From a checkpoint of a small transformer trained on Wikipedia: 15 heads of 32 (3 for keys and values), rotary positions.
MLP neurons of a small language model. Each row is named by its layer, matrix (gate and up: input weights) and neuron, and shows model dimensions 192-319. Each number is 128 + 32 x the weight over its row's rms, rounded and kept within 0 to 255. A neuron's up and down rows have the sign that makes its largest values positive.
Before each neuron's rows, "fires on" lists the tokens most often at its 100 highest values on Wikipedia text that the model never trained on. A number after a token or word is its count.

fires on: "s" 50, "US" 9, "cons" 5, "spok" 4
L5.gate288 [129 105 108 165 172 115 111 141  98 116 173 107 145 142 164  72 139 122 110 121 145 147 110 112 133 167 196  63  93 115 136 145 164 118 108 162 120 168  92  83 192  88 176 130 153 122 120 116  81 159 163 126  81 103 121 109 197 102 133 169  86 112 132 124  35 166 106 184 148  48  96 160 109  97 164 167  61 166 134 115 112  62 130 155 123 211 121 145 135 159 119 147  71  63 167 111  96 138  92  95 132 159  68 116 133 107 136 119 101 125 112 110  97 130  93 181 150 113 162 137 110  87 161  75 147 163 137 103]
L5.up288 [140 105 118 145 170 132 110 117 139 105  45 135 109 145 137 156  56  91 125 149  60 150 180 138 127 148 120  75 187 141 196 156 119 141 150 155 113 149 134 126 135  88 126 165 148 111  99 186 111  93 105 125 130 117  98 151 185 168 122 172 164  68 194 146 111 116  95 142 125 100 168 222 133 141 169 107 140 150  96 188 177 133 147  56 109 141 108 136 151 142 127 125 172 141 204 102 136 114  74 152 143 121  75 173 148 153 143 124  74 130 142  99 104 122 133 140 133 209  81 105 127 131 129 136 108 131 120 136]

fires on: "X" 16, "Y" 11, "ia" 10, "ing " 8, "Wang " 5
L5.gate129 [151 105  87 139  83 115 159  70 167 134  72 122 175 179 133 146  96  75 145  69 164 124  74 172 122 158 125 143 155 116 161 123 134 102  87 134 134 127 141  59 163  94  77 145 134 138 150 112 135 155 170 134 156  99 159  90 102 131 128 132 154 151 118 142  66 151 186 116 135 125 150 130 158  70 114 120 151  91 165  97 142 191 127 109 152 152 141 110  70 100 165 154 107  55 162 113 125 113 134 136 127 138 133 134 118 109 204 182  98 125 114  99 129  66 114  87 114 162  96 134 135 109 145 184 155 135 114  89]
L5.up129 [131  88 113  90 121 172 134  91  99  96 150  80 126 140 165 197  99 115 144  85 141  93 148 185 185 143 162  94 197 117 171 136 141 121 111 167 107 120 101  91 131 136  97 189 155  89 105 126  70 142 142  95 193  69 129 111 149 125 146 168 120 115 126 140 117 103 169 138 171  63 133 132 139 150 120 143 185 124 115 109 174 155  69  86 139 138 123 147 139 123 140 191 140 156 142 156 105 165 140 119  88 140  97 107 101 116 142 107  86 107 125 130 218  56 128 111 120 182 132 118 159  60 107 106 142 172  86  88]

fires on: "-" 39, "str" 11
L6.gate478 [199  78  75 163 144 113 122 168 103 145 100 132 125 100  77 120  52 131 102 155 114 146 138 140 160 156 136 167 146 114  99 132  78 101 220  92 147  83 160 152 167 116 115 127  85 169 104  82  58 144  99 159 146 138  45  98  79  92 118 132  97 129 174  74 160 161 170 119 117 138 141  70 155 134 171 115 114 150 150 141 108 101  90 105 131 112 146 163 104 121 171 191 113 139  95 113 184 129 126 108  95 134  81 122 111 185 169 127 134  67 119 160 168 129 139  98  92 127  77 175 156 151 110 127 151 150 215 124]
L6.up478 [161  93 148 120 107 108 148 120 102  98 186 106  90 141 157 145 140 198 126  90 137 139 170 103 185  60 137  74  65  84 142  65 113 143 195  96 116 124 149 110  63 126 118 176 140  80 129  97 134 114 184 197 116 141 102 105 140  93  36  74 124  81 167 181 130 115 180 159 163 141 151 139 103 155 134 131 125 101  61 162 173 116 135 125 124 159  99  93 106 135 154 139 103  94 141 160 117 146  97  54 126 155  58 144 145 164 146 128 129 110 158 151 159 128 143 165 142 123 108  69 144  90 157 139 102 161 163 129]

fires on: "a" 27, "O" 6, "ip" 5, "time " 5, "e" 5, "U" 5
L4.gate501 [146 120  85 107 123 101 125 139  89 185  93 135 141 119 206 114 131 189 120 122 143 165 140 112 102 139 112 103 114 115 112 101 153 130 126  94  93 120 119 127 186 125  79 141  22  43 179 123 148 163 126 101 145 122 150 152 138 135 149 146 157 135 167 139 127 208 180 147 110 144 175  95 145 144 115 140 138 117  88 112 169 161 156 165 123 112 121  93  67 148 106  97  67 142  75 142 106 101 189 123 130  99 133 153  80 157 116 113 120  65 139  61 129 126 128 110 199 196 145 204 123 150 126  79 131 125 101 121]
L4.up501 [139 102 144  83 158 180 122 118 183 101 130 140 107 145 150  55 172  56 179 120 133 142 115 103 173 144 188 148 118 105 129 132 138  79  82 120 154  78 144 153  42 168 129 139 165  70 173 182 182 104 160 136 102 192 172 110  80 134 108 113 136  97 158 113 110  97 111 141 113 117 138 114 102  89  67  98 122 174 102 155 154 144 157  73 136 132 131 141 126 125 143 150 173 191 105 195 151  91 124 126  85 186  85 115  97  98 152 157 106 154 129 151 127 181 129  64 125 158 121  68  90 165 100 112 134  73  66 124]

fires on: "." 14, "play" 13, "ell" 9, "str" 8, "inter" 7
L2.gate363 [189 152 110 221  88 127 138 139 104 171 135 163 170 165 158 144  81  66  97 107 117 126 134 124 145  97 111  91  79  92 108 119 102 165 158 126  92 113 159  37 163 131 134  69 122 146  88 120 112 155 126  88 152 172  70 160 124 183 104  98  90 116 133 147 166 151 144  89 105  86  82 117 164 118 108  88 145  95 111 111 123 106  97  81 160 100  85 104  94  83 117 198 130 143  95 126 144  93 132 113 155 118  99 144 146  46 154 140 134 101 142 179 153  93 124 149 131 155 121 190 123 158 123 117  91 150 191  63]
L2.up363 [163  97 173 131 165  85 114 145 136 142 129 168 133 118  83 199 122 135 142 135 123 142 161 164 112 116 166 107 120 128  95 109 115 130 161 111 115  75  67 100 128 165 122 111 180 113 109 162 108 117 153 145 159 155 137 170 131 142 102 133 135  94 156 133 154 146 156 124 139 137  80 159 173 144 129  83 114 142 132 106 166 179  70 109  70 142 121 146  93 172 145 151 184 153  62 173 106 137 192 135  72  86 156 149 146 118 120 171 160 169 117  98 125 128  39 132 104 111 170 101 109 178 108 182  91 139 141 161]

fires on: "| " 49, "." 17, "of " 15, "; " 9
L6.gate94 [129 112 117 130 109  96  87 162 123  87  74 123 149 137 129 147  67 149 145  90 168 134  99 173 139 175 135  86  84 125 115  63 111 132 157 137  94  94 158 131 107 182 119 117 166 116 148 185 175 107  72  71 129 135  98 130 185  98 134 139 137 123 139  85 121 162 133 103 144 131 102 127 151 144  88 152 127  65 120 108 157  76 164 192 139 117  88 113 158  99 121 110  96 116 164 140 176  93 140 141  42 168  77 155  86 129 113 160 137 128  69 102  77 100 172 128 106 130 121 105 194 130 163 146 123 141 154 123]
L6.up94 [134  86 167 105  84 102 128 116 150 154  13 148 147 189 119 109 106 129 128  71  93 176 120 188 142 125 136 104 117 113 142 144 113  59 152 132 139 119 138 118 125 161 112  77 108 107 108 135 132 133 106 147 174 114  97 166 176 178 157  87 168 127  90 116 109 113 138 188 153 135 127 138  85 107 120 110  88 117 118 139 155 122 149 115 130  76 106 145 163 113 144  81 138 148 131 168 113 108  94 144 112 167  83 125 167 123 166 132 144 128 137 117 137  35 138 123 112 167 174 162 160 104 127 190 158  88 138  74]

fires on: "ad" 14, "os" 12, "Suz" 11, "-" 6, "Red" 5, "od" 4
L2.gate312 [113  77 121 134 108 121 195 110 154 116 127 117 113 170 117 181 120  84  88 163 127 155 148 133 132 133 121 167 135 138 134 183 101  71 104 147 140 177 125  96  98  88  98 187 100 117  94 120 139 122 182 177 105 140 123 131  85 122 145  85 134 156 102 146  79  82 141 146 141 132 133 168 193 137 137 175 117 162 141 128 123 170  87  71  81 174 167 153 147 105 124 128 113  86 158 121 104 174  99 160 120 176 139  96  65 139 136 104 203  61 117 123 115  95  90 113  95  68 144 126 139  60 138 174 123 130  88 183]
L2.up312 [ 49 134 128  65 156 110 146 153  70 123 118 164  64 142 175 185 126 141 125 106 137 127 153 112 161 123  76 178 140 103 160 149 162 149 128 196  90 115 113 149 205 140  81 158  98 171 158 104 107 125  98 129 142 119  75  51  98  59 112 139 135 146 155 117 136 140 147  95 169 119 128 160 108  96 143 102 101 135 106 117  72 120 148 131 103 152 183 130  88 164 143  82 124 120 148  97 104 113 153 145  75 118 205 103 175 165 111 137  98 105 100 132  83 122 197  95  48  59 134  94  55 169 128 131  59 128 112 159]

fires on: "Me" 26, "Ne" 20, "Be" 11, "ore" 7, "Di" 5
L2.gate210 [131 164 151 112 142  84  76  97 140  94 146 171  97 180  85 170  58 159 117  90 145  65 134  82 120 144 113 118  94 169 213 116 133 151 138 106 160 118 102 135 148  98 101 103 122  93 134 134  77  88 128 148 140 164  59 144 134 197 142 133 131 154 129 131 192 108 132 129 113  98  91 142 108  68 145  89 129 136 131  33 183 148  93  88 170 162 136 133  73 146 148 173 141 138 142 112 109 131 150 102 107  91 171 133 161 112 164  98 155 105 113 140 167  81 213  63  99 106 108 136  76 126 100 203 121 172 124  79]
L2.up210 [ 98 116 118 136 161 110 151 181 103 154 128 152 141 117 167 118 163 147 153 133 148 150  89 151 111  71 115 175 110 126 110  88 154 115 125 178 130 118 154 131 105 131  71 173  90 144 130 147 204 115 154  99 127 144  83 114  71 132 108 167 156 160 127 149  51 174 170 135 114 176  94 171 129 119  73 130 114 105  93 167 105 180 124  99  93 117  79 136 178  95 136 118 153 142 135 130 147  94 116 155 127 116 133 128 146 143 118 200  95  68 115 183 161  94  75 152 127 123 102 130 179  90 105 135 176 158 133 152]

fires on: "; " 36, "| " 30
L5.gate444 [115 162  99 164 170  95  77 128 124  95 115 107 196 107  92 123  91 156 159 128 110  96 109 123 142 170 138  51 130 163  69 201 111  74 182 139  85 125 157 122 132 173 149  84 116 180 139 135 115 138 114  95  70 155  93 162 153 171 153 103 166 107 134 143 126  96 124 124 152 129 106 108 168 127 140 161  98 132 155 159 146  77 199 147 175 168 174 151 132 128 148 133 131 138 191 162 190 137 125 124 158 147  91 125 120 114 189 106 102  91  77  80 101 125 100 143  94 111 105 140 199  92 144 130 144 117  81 191]
L5.up444 [ 83 130 179 166  92 137  95 129 141 119 128 129 169 111 115 152 144 155 142 110 132 129 152  54 120 112 149 180  64  94 152 151 105  61 143 153 156  91 150  85 110  82 191 135 164 108 110 194 158 164 135 146 158 121 143 146 130 108 160  62 136 133  96 130 118  96 138 137 156  96  79 173 102 149 111 104 133  82 159 108 111 121 170 154  65 112 144  95 145 177  95 146 159 176 118  98 206 119 166 107 119 107 150 137 121 151 163 174  98 167 124 138 124 166 149 111 101  76  62 144  67 155 127 151 138 156 158  92]

fires on: "om" 19, "aph" 10, "tis" 9, "pec" 8, "zy" 6, "eg" 6
L2.gate403 [ 91 106 162  75 199 164 126 135 149 175 135 154 121 142 117  73 166 111 104 121 131  81 198 121 114 129 124 152  89 154 118 138 148  69 136 182 162 142 105 130 118 165  89 129 109 135 115 126 142 116 120 154 112 143 137 124 149 180 219 121 130  95 110 146 114 129  97 124 140  88 116 112 102  53 121  97 129 117  92 167  67 157  70 129 152  68 140 151 102 125 145 138 102 121 159 112  92 120 112 134  64 167 155 138 117 141 101 102  99 153 117  71 129 163 165 158  94 114 132 159 167 115 122 154 134 124 138 113]
L2.up403 [174 120 129 100 143 146 127 114 131 148  89 137 138 149 156 174 173 129 120  86  91  81 147 120 126 102 123 132 169 113 127 172 186 123 146 129 137 122  86 130  73  84 164 123  88 152 120 127 147 140 142 155 169 180 164  52  82 122 118 125 130 108 127 138  99  76 117 117 133 119 121 140 135 144 137 148 192 166  67 150 190  53 124  83 170 132 103  70 122  90 137 101 140 169 149 216 156 103 118 129 116 118 103 128 172 181 143 119 131 151  94 123 128  86 212  65 119  69 193 102  70 221 109 114 122 129 122 168]

fires on: "man" 21, "Women" 12, "men" 7, "women" 6, "children" 5
L5.gate247 [171 135  92  97  98 106 157 176  83  94  64 146  68 164 104 107 103 102 146 153 140 155 104 170  69 115 113 127 130 139 173  85 145 118 132  79  90 118 166 118  92 132 153 115 139 109 114 123 134 154 157 126 116  92  97 166 150 120  70 147 107 158 128 177 160  88 110 153  87 150  47 178 166 159 134 123 136 153  80 105  89 112  73  81  95  82  75 222 156  92 124 201  44  62 101 112  96  71 153 115 102 115 136 160 143  96 110 166  97 152 113 171 142  99 144 121 123 112 143 171 153 116 140 104 104 170 110 115]
L5.up247 [131  95  79  95  89 132  64 117 125 117  86 119 112 154  85 173 179  67 120 181  98 127 140 112 106 162  81 136 144 141 137  86 131  93 182 113 156 135 146 176 116 134 119 138 133 101 136 118 118 153 126 131 144 100 162 142  68 120 118 135 112 167 130 156 138 112  75 153  74  61 111 134 173 197 129 128 143 123 169 106 124 136 153 102 111 106 113 141 104  98 166 154 152 132 116 113  92  63 119 111 136 141  99 125 142 117 116 114 127 174 145 167 143  84 136 147 141 135 137 134 146 124 115  84 152 105 138   0]

fires on: ": " 24, "of " 13, "N " 9, "oll" 8, "office " 7
L5.gate20 [111 196 138 171 124 136 129 166 112 167 152 105 110  96 133 126 120 194 133  92 153 146 138  87 111 202 158 101 128 120  95 153 181 129 115 130  64 117 123  44 178 103  91 118 111 153 147 105 164  90 130 127 149 105  50 145 187 151 194 128 155 182 163  64 123 179 145 157 145 181 177 118 180 122  59 103 140 137  67 145 129  84  94 145 156 132 120 133 112 147 123  48 158 138  97 134  99 114 115 135 114  88 124 126 122 100 119  84 153  80  62 101  79 125 150 126 198 108 125  91 122 151 145  95 109  91 148 207]
L5.up20 [159 215  84 128 122 155 121 144 143 109  57  78 104  62  98 142 147 144 146 180 122 135 159 130 112 109  85 153 165 119  63 158 156  94 131  98 101 172  95 129 155 100 129 140 117 120 145 118 154 179 138  95 158 108 114 116 144 121 136 200 124 127 152 115 179 104 105 133  95 197 143 122 169 173 110 103 141 135 113 155 151  61  94 199 104  51 184  83 124 185 145  91 157 129  53 159 152  96 174 138 176 129 151 126 213  89 108 130 157 138 102  99  85 108 126 133 142 149  83 109 128 146 138  73 158  92 138 167]

fires on: ", " 18, ". " 17, "de " 13, "(" 10, "- " 7, "en " 5
L7.gate262 [134 155 122 210 162  67 122 121  70 167 125 146 127 177  78 107 166 131 170 161 109 169 127  60  53 152 115 121 132 153 111  79 154 114 134 159  98 130 120  95 161 124 103 106 102 152 103 153  77 137 151 166 142 125 105 143  94 167  60 131 118 161 115 182 142 129 121 156 114 151 109  77 115  80 134 140 169 151  67 108  76  67 131 134 166 141   5 122 187 110  87 139 129 176  72 128 155  99 143 151 116  96  93 141 147 108 117 147 146 116 150  73 175 112 111 167 126 126  86 139 161 188 133 173  83  99  80 137]
L7.up262 [ 99 123 133 164  98 165 126 139 121 195 159 122 105 121  66 127 165 114 100 176 112 108  77 100 118  72 176 146 174 131 106 167 151 132 161 139 118  95 137 103 161 120 128 117 188 187  81 155  93 118 112 117 182 156 125 120  72 150 131 163 143 122  43 106  86 125 128 146  97 106 108 124 129 110 169 230 199 104 120 141  83  54 130 150 158 116  45 120 157 134 115 130 109 204 147 149 131 155 183 125 101 116 108 164 176 106 139 134 122 153 146 129 154  84 159 110 158 122 122  76  83  99 131 109 121 173  80  72]

fires on: "ment " 22, "2 " 7, "ase " 7, "N " 5, "ton " 5, "6 " 4
L2.gate277 [120 118 132  99 168  86 145 106 165 139 133 173 150 122 139 124  94 126 107 166 132 119 154 148 120 177 132 148 128 191  89 139 158  95 152 136 105  62 125 113 143 103 159 153 115 147 134 109 108 182 156  86 157 103 154 128 169 134 166 170 119 116  86 171 190 125  85 137 129 140 117 150 178  82  96 164  64  88 100  89 152 115 114 150  99 158 124  99 136 147 144  68  89 128  74 138 125 105 157 110 154 131 108 150 120 160 126 102 165  82  97 105 107 132 100 138 153 156 101 131 114 111 139 120 170 129  98 153]
L2.up277 [154 124 171 196 136 106 117 159 153 161 218  94  93 164 118  74 200 145 140 153  90 155 175 185 133 134  95 176 130  87 185 152 117 162 141  52 117  76 128 104 124 170 177 133 123 107 118 166 122 124 170 158 139 195  51  99 148 127 140 140  71 168 156  94 129 152 143  87  87 109 142 137 169 169 156 121 106  85 188 156 178 123 123 138 118 138 188 139 110  75 141 119 126 167 103 165  78 157 145 136 129 132 141 126 182 175  68 102  95 132 164 171 172  97  94 137 130 109 116 135 141 145 124 161 135 144 150  84]

fires on: "Sch" 23, "U" 15, "sch" 8, "H" 6, "K" 5
L4.gate165 [137 164 116 119 104 138 111 181 132 142 129 159 171  83 131 121 117 130 132 128  63  98 102 149  81 113 126 174  87 118 121  85  63 148 104 112 103 139 123 133 152 148 138 144  92 145 185 118 192 114 178 111 138  68 133 172 103 150 111 132 103 165 103  85 149 172 159 137 174 157 140  84 116  85 136 122 137 128 130 124 129 146 152 116 114 147  65 109  92 101 143  53 173 126 138  70 119  91 123  93 162 169 150 104  92  98  96 126 144 141  99 133 128  97 140  69 123 186  81 135 167 125 142 183 110  80 136  89]
L4.up165 [110 139  98  66 143 125 159 198 135 155 102  97 165  90  96 162 128 102 160 119 100  74 103 165 153 130  84 147  84 167  94 132 123 132 109 175  99 146  64  86 115  89 121  99 123 145 134 176 141 118 195 147 118 101 144 126 125  99 139 158 127 172  89 108 129 169  75 121 145 134 128  73 144 129 159 137 117 101 180 110 123 123 129 195 112 148  93 127 154 107 116  70 159 153 113 104 158 102 179 100 147 135 139 178 114 109 126 143 156 183 134 101 170 146 130 120 127 128  78 128 115 123 113 219 135  41  54 114]

fires on: "a " 29, "an " 19, "un" 8, "-" 6, "[" 4, "'" 4
L6.gate387 [187  46 147 145 107 163 124 124 133 108  97 152 138 134  88 104 123 145 177 140 133  49  68 103  64  81 118 183 119 112 160 121 135 143  98 150 114 130 116 114 102  60 120  82 146 159 119 123 120 159 147 101 114 121 114 161 153  33 103 141 113 150 140 152  99  70 141 116 189 116 162  75 149 117  98 128 121 153 102 140  85 154 124  57 146 188  86 121 120  83 102 143 158 161  52  99 144 161  79  83 140 180  81 157 116 110 166 147 138 108  65 136 163  76 154 112 121  84  86 114 130  64 145 110 170 141 150 134]
L6.up387 [ 98  96 163 176  94 191 170 124 126  84 183  94  95 136 125 165 134 158 208 143  98 189 179 153 156 100 105 149 137 164 146 151 174 137  89 146 127 101 106  70  77 156  77 116 156 129 142 135 176 116 106 133 127 110 118  92 102  85 131 145 137 164  77 143 142 143 200 157 150  98 170  92 112 108 169 182 122 111 103 119 156 144  71 104  71 181 168 124 124 134 188 156 141 127  84  81 169 130  55  84  85  81 133 156 108 137 157 185 145  46 156 103 116 137  96 164 105 104  80 130 137  70 130 115 109 110 121 125]

fires on: "N " 25, "ol " 10, ": " 10, "ops " 7, "C" 7, "Cl" 4
L4.gate326 [145 137  84 150 135 136 139 149 113  82 133 107 113 203 137  97  91 180 130  90 103 136 116  99 118 173 185 110  79 117 125 124 173 140 138 117  87 133 147 134 140 120  91 128 113 197 101  91 139 128 113 190  74 105 104 130 121  66  92  96 123 126 117 103 134 141 184 108 119 139 127  71 125 157  80 149 165 137 109 130 146 111 124 122 156 157 104 143 156 157 121 128 114  71 124 103  74 131 127  76 159 174  65  76 166  90 144 125  43 144 159 175 126  95  74 198 107  86 118 133 175 192 153 109  68 109 146  88]
L4.up326 [123 144 126 180 134 110 126 112 118 121 199 130 105 131 115 134 119 128 162 194  89 197 158 153  89 157 122 165 158 107 167 131 177 112 169  79 116 129 149 145 141 167 150 141 144 111 102 168  99 213 128 171 167 104 107  67 171  82 111  91 125 139 142 111 128 157 124 182 126 115 124 148 155 115 125 111 109 177  87  93 180 137 120 157 136 106 136 172 120 150  84  91 143 144  59 162 138 167 127 126 133 108 101  77 120 150 106 132 143 162  70 103  91 117 108 124 171 197 142 106 176 113 120 121 143 181 135 135]

fires on: "who " 62, "what " 14, "he " 9, "whom " 4, "What " 4
L4.gate58 [182 128 171  87 105  93 132 131 123  84 104 138 182 190  98  86 136  70 174 123 100 127 152  63  85 136 137 155 105 149  74 135 126  93 177  82 141 151 152  99 142 141 101 188 127  99 161 156 134 160 113  99  91 111 132 157 116  78 133 162 168 115  94 102  63 141 138  64 143  92 152  91  91 122 168 104 154 130 138 142  85 121 165 136 101 110 128 126 135 103 117 158  76 137 176  91 173 133  48  95 163 150 115  84 128  97 127 138 105 185 108 134 157 133 145 125 137 117 126 149 122 112 144  92 132 103 156 205]
L4.up58 [101 149 215  97 164  79 196 104 132 131 135  81 167 157  69 168 168 101 160 120 134  85 153  78 156 151 137 133 131 162 162 109 103  63 126 114 127 167 125 125 137 111  97 103 132 197 144 147 141 113 131 131 164 106 124 160  68 124 157  79  81 116 122 103  60  94 107 144 109 137 174 104 187 111 103 140 140 152 146 127 159 120 150  83  92 104 144 190 134 135 161 141 129 134 119 136 119  91  90 110  62 130 156 136 162 150  95 158 122 193 142 125 160  95 163 103 149 140 108  97 132  87 121 162  98 112 166 126]

fires on: "\n\n" 22, ": " 21, "\n" 10, "as " 10, "Date " 8, "across " 4
L7.gate437 [129 150 124 129 114 148 113  83 139  76 131 145 144 159 173 143 166 166 122 116  62 147 133 110 118 149  78 107 111 178 129 104 147 174 140 103  97 140 144 149 124 141 101 106 152 166  94  91 122 202 130  81  88 132 125 138  78 106 180 170 145 164 138 112 111 194 122  95 151 107 104 127 119 167  90 140 102  93  99 152 137 155  75 132 153 101  76 158 109  89  72  84 100 114  84 114 180 126 102 137 135 111 131 170 141 209 172 192  65 127 157  82  92 111 102 148 174 135 122 132  95  75 150 138 165  84  98 166]
L7.up437 [ 94  79 172 125 148 100 159  90 131 160  92 141  78 135 176 115 138 166 175 107 121 164  90 154 190 119 143 109 109 127 139 165 208 120 110 147 112 154 128 116 117 118 111 122 139 161 104 151  81 110 186 128 205  62 104 107 150 149 146 126 138 105 176 145 126 117 128 148 169 178 132  95 142 154 129 148 140 200  91  93 128 173 108 163 124 107 129 167 181 141 191  89 152 135 127 123  99 107  97 114 163 127 129 112 207 141  61 172 113 153 119 133 141 150 140 126 139 119  82 115 106  91 135 122 119 129 124  49]

fires on: "| " 28, "a " 18, "five " 4, "of " 4
L7.gate211 [147 143  96 139 125  99 142  95 110 218  81 148 180 130  86 137  83 129 165 118 144 125 118  85 103 136 141 130 134 148 140 127 143 165 108  78  87 143 113 130 181  98  64 165  90 113 169 149 180 114 108 100 110 121 125 142 142  44 107  74 167 109 135 106 125 149 116 151 162  95 112 141 166 127  70 141  68 152 112 108 122 117 119  82 104 147 120 144 144 122 100 128 133 133 138 106 168 102 129 115 105 115 149 101 134 103 174 144 116 102  81  81 137 119 213 180 128  80 135 135 140  94 127 162 147  85  84 119]
L7.up211 [ 97  99 138 118 154 115  98 134 155 100 132 122 141  84 143 120  73  74 177 112 117 113  86 122 115  98 164 142 118 152 118 112 160  77 121 161 183  72 145 122 119 184 185 141 132  99  32 104 132 177  99 170 149 177 114  91 101  77 126 122 127 200 115  92 139 122 106 181 175 135  93 165 156  99 144 162 122 115 172 155  97 140 165 117 117  85 143 120 171 173 172 168 188 163 116 222 138  91 167 200 150 167 119 141 143 155 130  62 153 134  89 170 103 126 161 147 131 109 128 158  83 136 144 204 181 144  99 128]

fires on: "-" 24, "semi" 12, "ett" 7, "High " 5, "quarter" 5
L5.gate213 [131  89 122 153 132 143 167 138 140  93  39 128 197 123  45 198  70 154 187 124 141 145 118 126 113 153 149 108 151 177 130 167  80 102 129  99 133 209 191 151 144 162  99 140  64 138 159 117 122 123 122 158 174 127 111 148 124 144 134 139 120  81 164 157 121 163 150 111 139 148 154 166 165 146 144 105 107 134 136 110 110 145 108  79  75 170 130 118 111 126 112 131 124 150 152 106 123 142  98 154 115  97  89 163 139 180  26 101 139  92  77 129 117  81 111 107 125 148 116 151 164 135 140 136 128 121 118 146]
L5.up213 [150 123 187 158 107 115 181  63  86 119  63 103 163 153  96 150 152 137 121 124 110 127  93 114 166 131 137 127 118 115 111  79  88 120  74 112 148 133  90 182 141 140 106 132 128 130 144 136 127 113 135 120  84 121 138 104 172 167  90  55  84  91  86 136  77 102 181 166 139 133 176 126 120 112  85 117  89 171 109 104 146 143 137 126 115 176 108 132  96 136 137 112 156 140 153 134 158 151 121 127 110 166 117 160 140 151  72  69 160 117 130 153  91 130 161  65 128 184 156 133 171  76 155 113 209 145  88 112]

fires on: "\n\n" 25, "member " 16, "\n" 11, ", " 8, "following " 5, "(" 5
L7.gate417 [144 151  78 197 119 151 119  96 118 114 153 134 109 122 141 133 100  97  91 132 102 120  95 172 179  90  80 125  95 142 156 100 108 115 170  67  81 141 182 113 149 116  79 129 151 127 159 103 120 111 139 117 114 108  82 111 142  91 112 142 136 160 118 105 107 158 122 123 114 167 176  94 152 129 156  61 196 169 108 182 101 131 135 109 152  74 115 165 140 176 124 122 175 100 177  73  27 110 126 146 158  96 142 173 141 115  67 162  77 174 152  12  87 159 132 123 158 105 104 143 144  64 135 150 134 143  95 131]
L7.up417 [159 121 111 177 106 125 109  80 117  67 114 162 134 109 154  86 105 155 101 142  84 178  94 169 197 115 120 128 146 155 161 131 127 143 149  92 101 132 108 143 147 176 145 140 139 176  74  90 144 148  94 119 136 114 115 114 105 188 170 159  75 148  81 134 127 156  87 118 106 183 146 101 115 121 130  85 170 180 132 122 173 125  98 111 163 122 148 166 148 101 153 173 192 102 116 141 108 140  98  90 174  95 137 152 158 112 165 121 168 103 123 107 138  75 137 115 150 130 126  87 113  94 137 156  97 144  98  90]

fires on: ", " 27, "- " 24, "(" 18, "L" 6
L7.gate194 [118 116 133 144  78  94 119 129  90 190 131 175 115 135  69 105 137 100 165 176  81 146 114 125 106 142 136 126 121 117 180 147 120  69 170  74  98  91 148 101 117 141  79 117 120 192 153  79  82 114  68 167 165 134  71  83  64 166  78  83 113 102 101 153 138  78 173 156 100 159 142  76 206  86 170 133 154 151 124 170 108 106 202  55 171  93  65  99 114 138  88 143 104 147 130 134 142 129 136 142 169  51  78  96 158 143 122 213 135 126 137 129 128 131 132  83 129 147 128 117 140 123 133  86 117 105 108 135]
L7.up194 [138 115 155 223 116 176  56  76 133 109 133 143 178  95 193 116 100  63 105 111  91 143 146  71 132 146 126 188 121 164 196 141 118 132  96 117 134 130  95 113 124 148 107 171 121 175  84 133  94  95 178 175 160 219 127 112 125 176 104 143  96 160 135 140 168 112  99 128 105 152 142 137  76  99 131  87 173 126 132 148 160 178  82 163 120 104 115 132 130 194 117 147 161  89 147 167 134 185 195 107 139  96 101 132 132 138 143  98 133 115 150  98  51 192 157 109 123 110 184 139 167 177 102 182 134 146  51 116]

fires on: "San " 20, ". " 15, "Santa " 15, "la " 7
L5.gate496 [174 155 131 156 130  59 187 139 152 147 111 166 152 138 132 131 137  99 181 124  85 147 135 158 144 146 158 149 137 150 137 147 129 191 171 109  94 142 144 119 115 138 138 135 100 131  67 155 101  83  97 126 103 102  53 146 121 127 127 107 148  96 171 131 173 114 175  96 126 162 131  93 110 132 136 132 144 146 140 144 106 180 169 114  94 133 159 199 149 133 139 125  44 145  98 108 124 149 115 212 125  87  55 131 111 154 110 117 120  95  75  69  60 108 132 156 125  93 146 105 154 101 139 120 115 186 134 133]
L5.up496 [143 146 159 153 141 135 139 105 147 101 125 101  75 136 126 197 193 154 179  95 123 111 186 111 122 127 116  60 102  79 146 137 135  88 172 157 153 160 109 141 115 143 118 147  65 136 178 151  66  63 128  68  99 213  93 123 104 136 122 154  93 130 146 119  94  85  93 131 179 121 158 142 129 145 110  51 128 138 106 141 151 116 183 211 100 149 167 150 111 108 117 122 108 145 140 168  99 169 112 127  66  64  94 174  98 138 163 129 117 140  88 157 161 161 143 154 126 121 131 112 122 116 111 104 121 171 145 102]

fires on: "'" 30, "N " 13, "- " 12
L4.gate268 [101 129  75 113  92 101  95 189  77 108  95 159 112 142 133 141 181 181 111 112 129  93  73  98 129 120 194 109  94  84 114 154 170 111 106 173  73  97 169  84 136  88 112 141 113 183 135 111 105 116 128 173 131 171 138 136 113  84 129  94 153 165  75 146  88 172 188 131 146  97 129  94 180 160 170 139 136 134 129  86 104  84 118 143 103 143  94 100 148  86 197  88  87 129 119 158 140  80 159 117 151 140 148 135 155 143 165 163  71  48 135  98 130 100 186 152 135 171 138  67 137 141 130  84  99 181 112  91]
L4.up268 [125 131 132 157 110 200 133 131 134  97 112  92 103 124 106 139 129 120 130 141 121 147 214 144 110 134  53 131 142 141 126 179 192 167 160 109  91 113  91  68 167 111 116 160 146 136 123 150  79 110 166 120 118 214  86  65 132 123 142  73 117 102 148 124 120 114 141  98 115 189 168 161 166 169 147 144 156  18 134 118 134  37 105 155  98 142 114 132 128 107 136 218 105 127  84  75 130 198 176 150 130  85 170 114 189  66 123 151 118 160  75 120 110 149 136 170 120 115 133 136 127 126 108 146 148 143 150 105]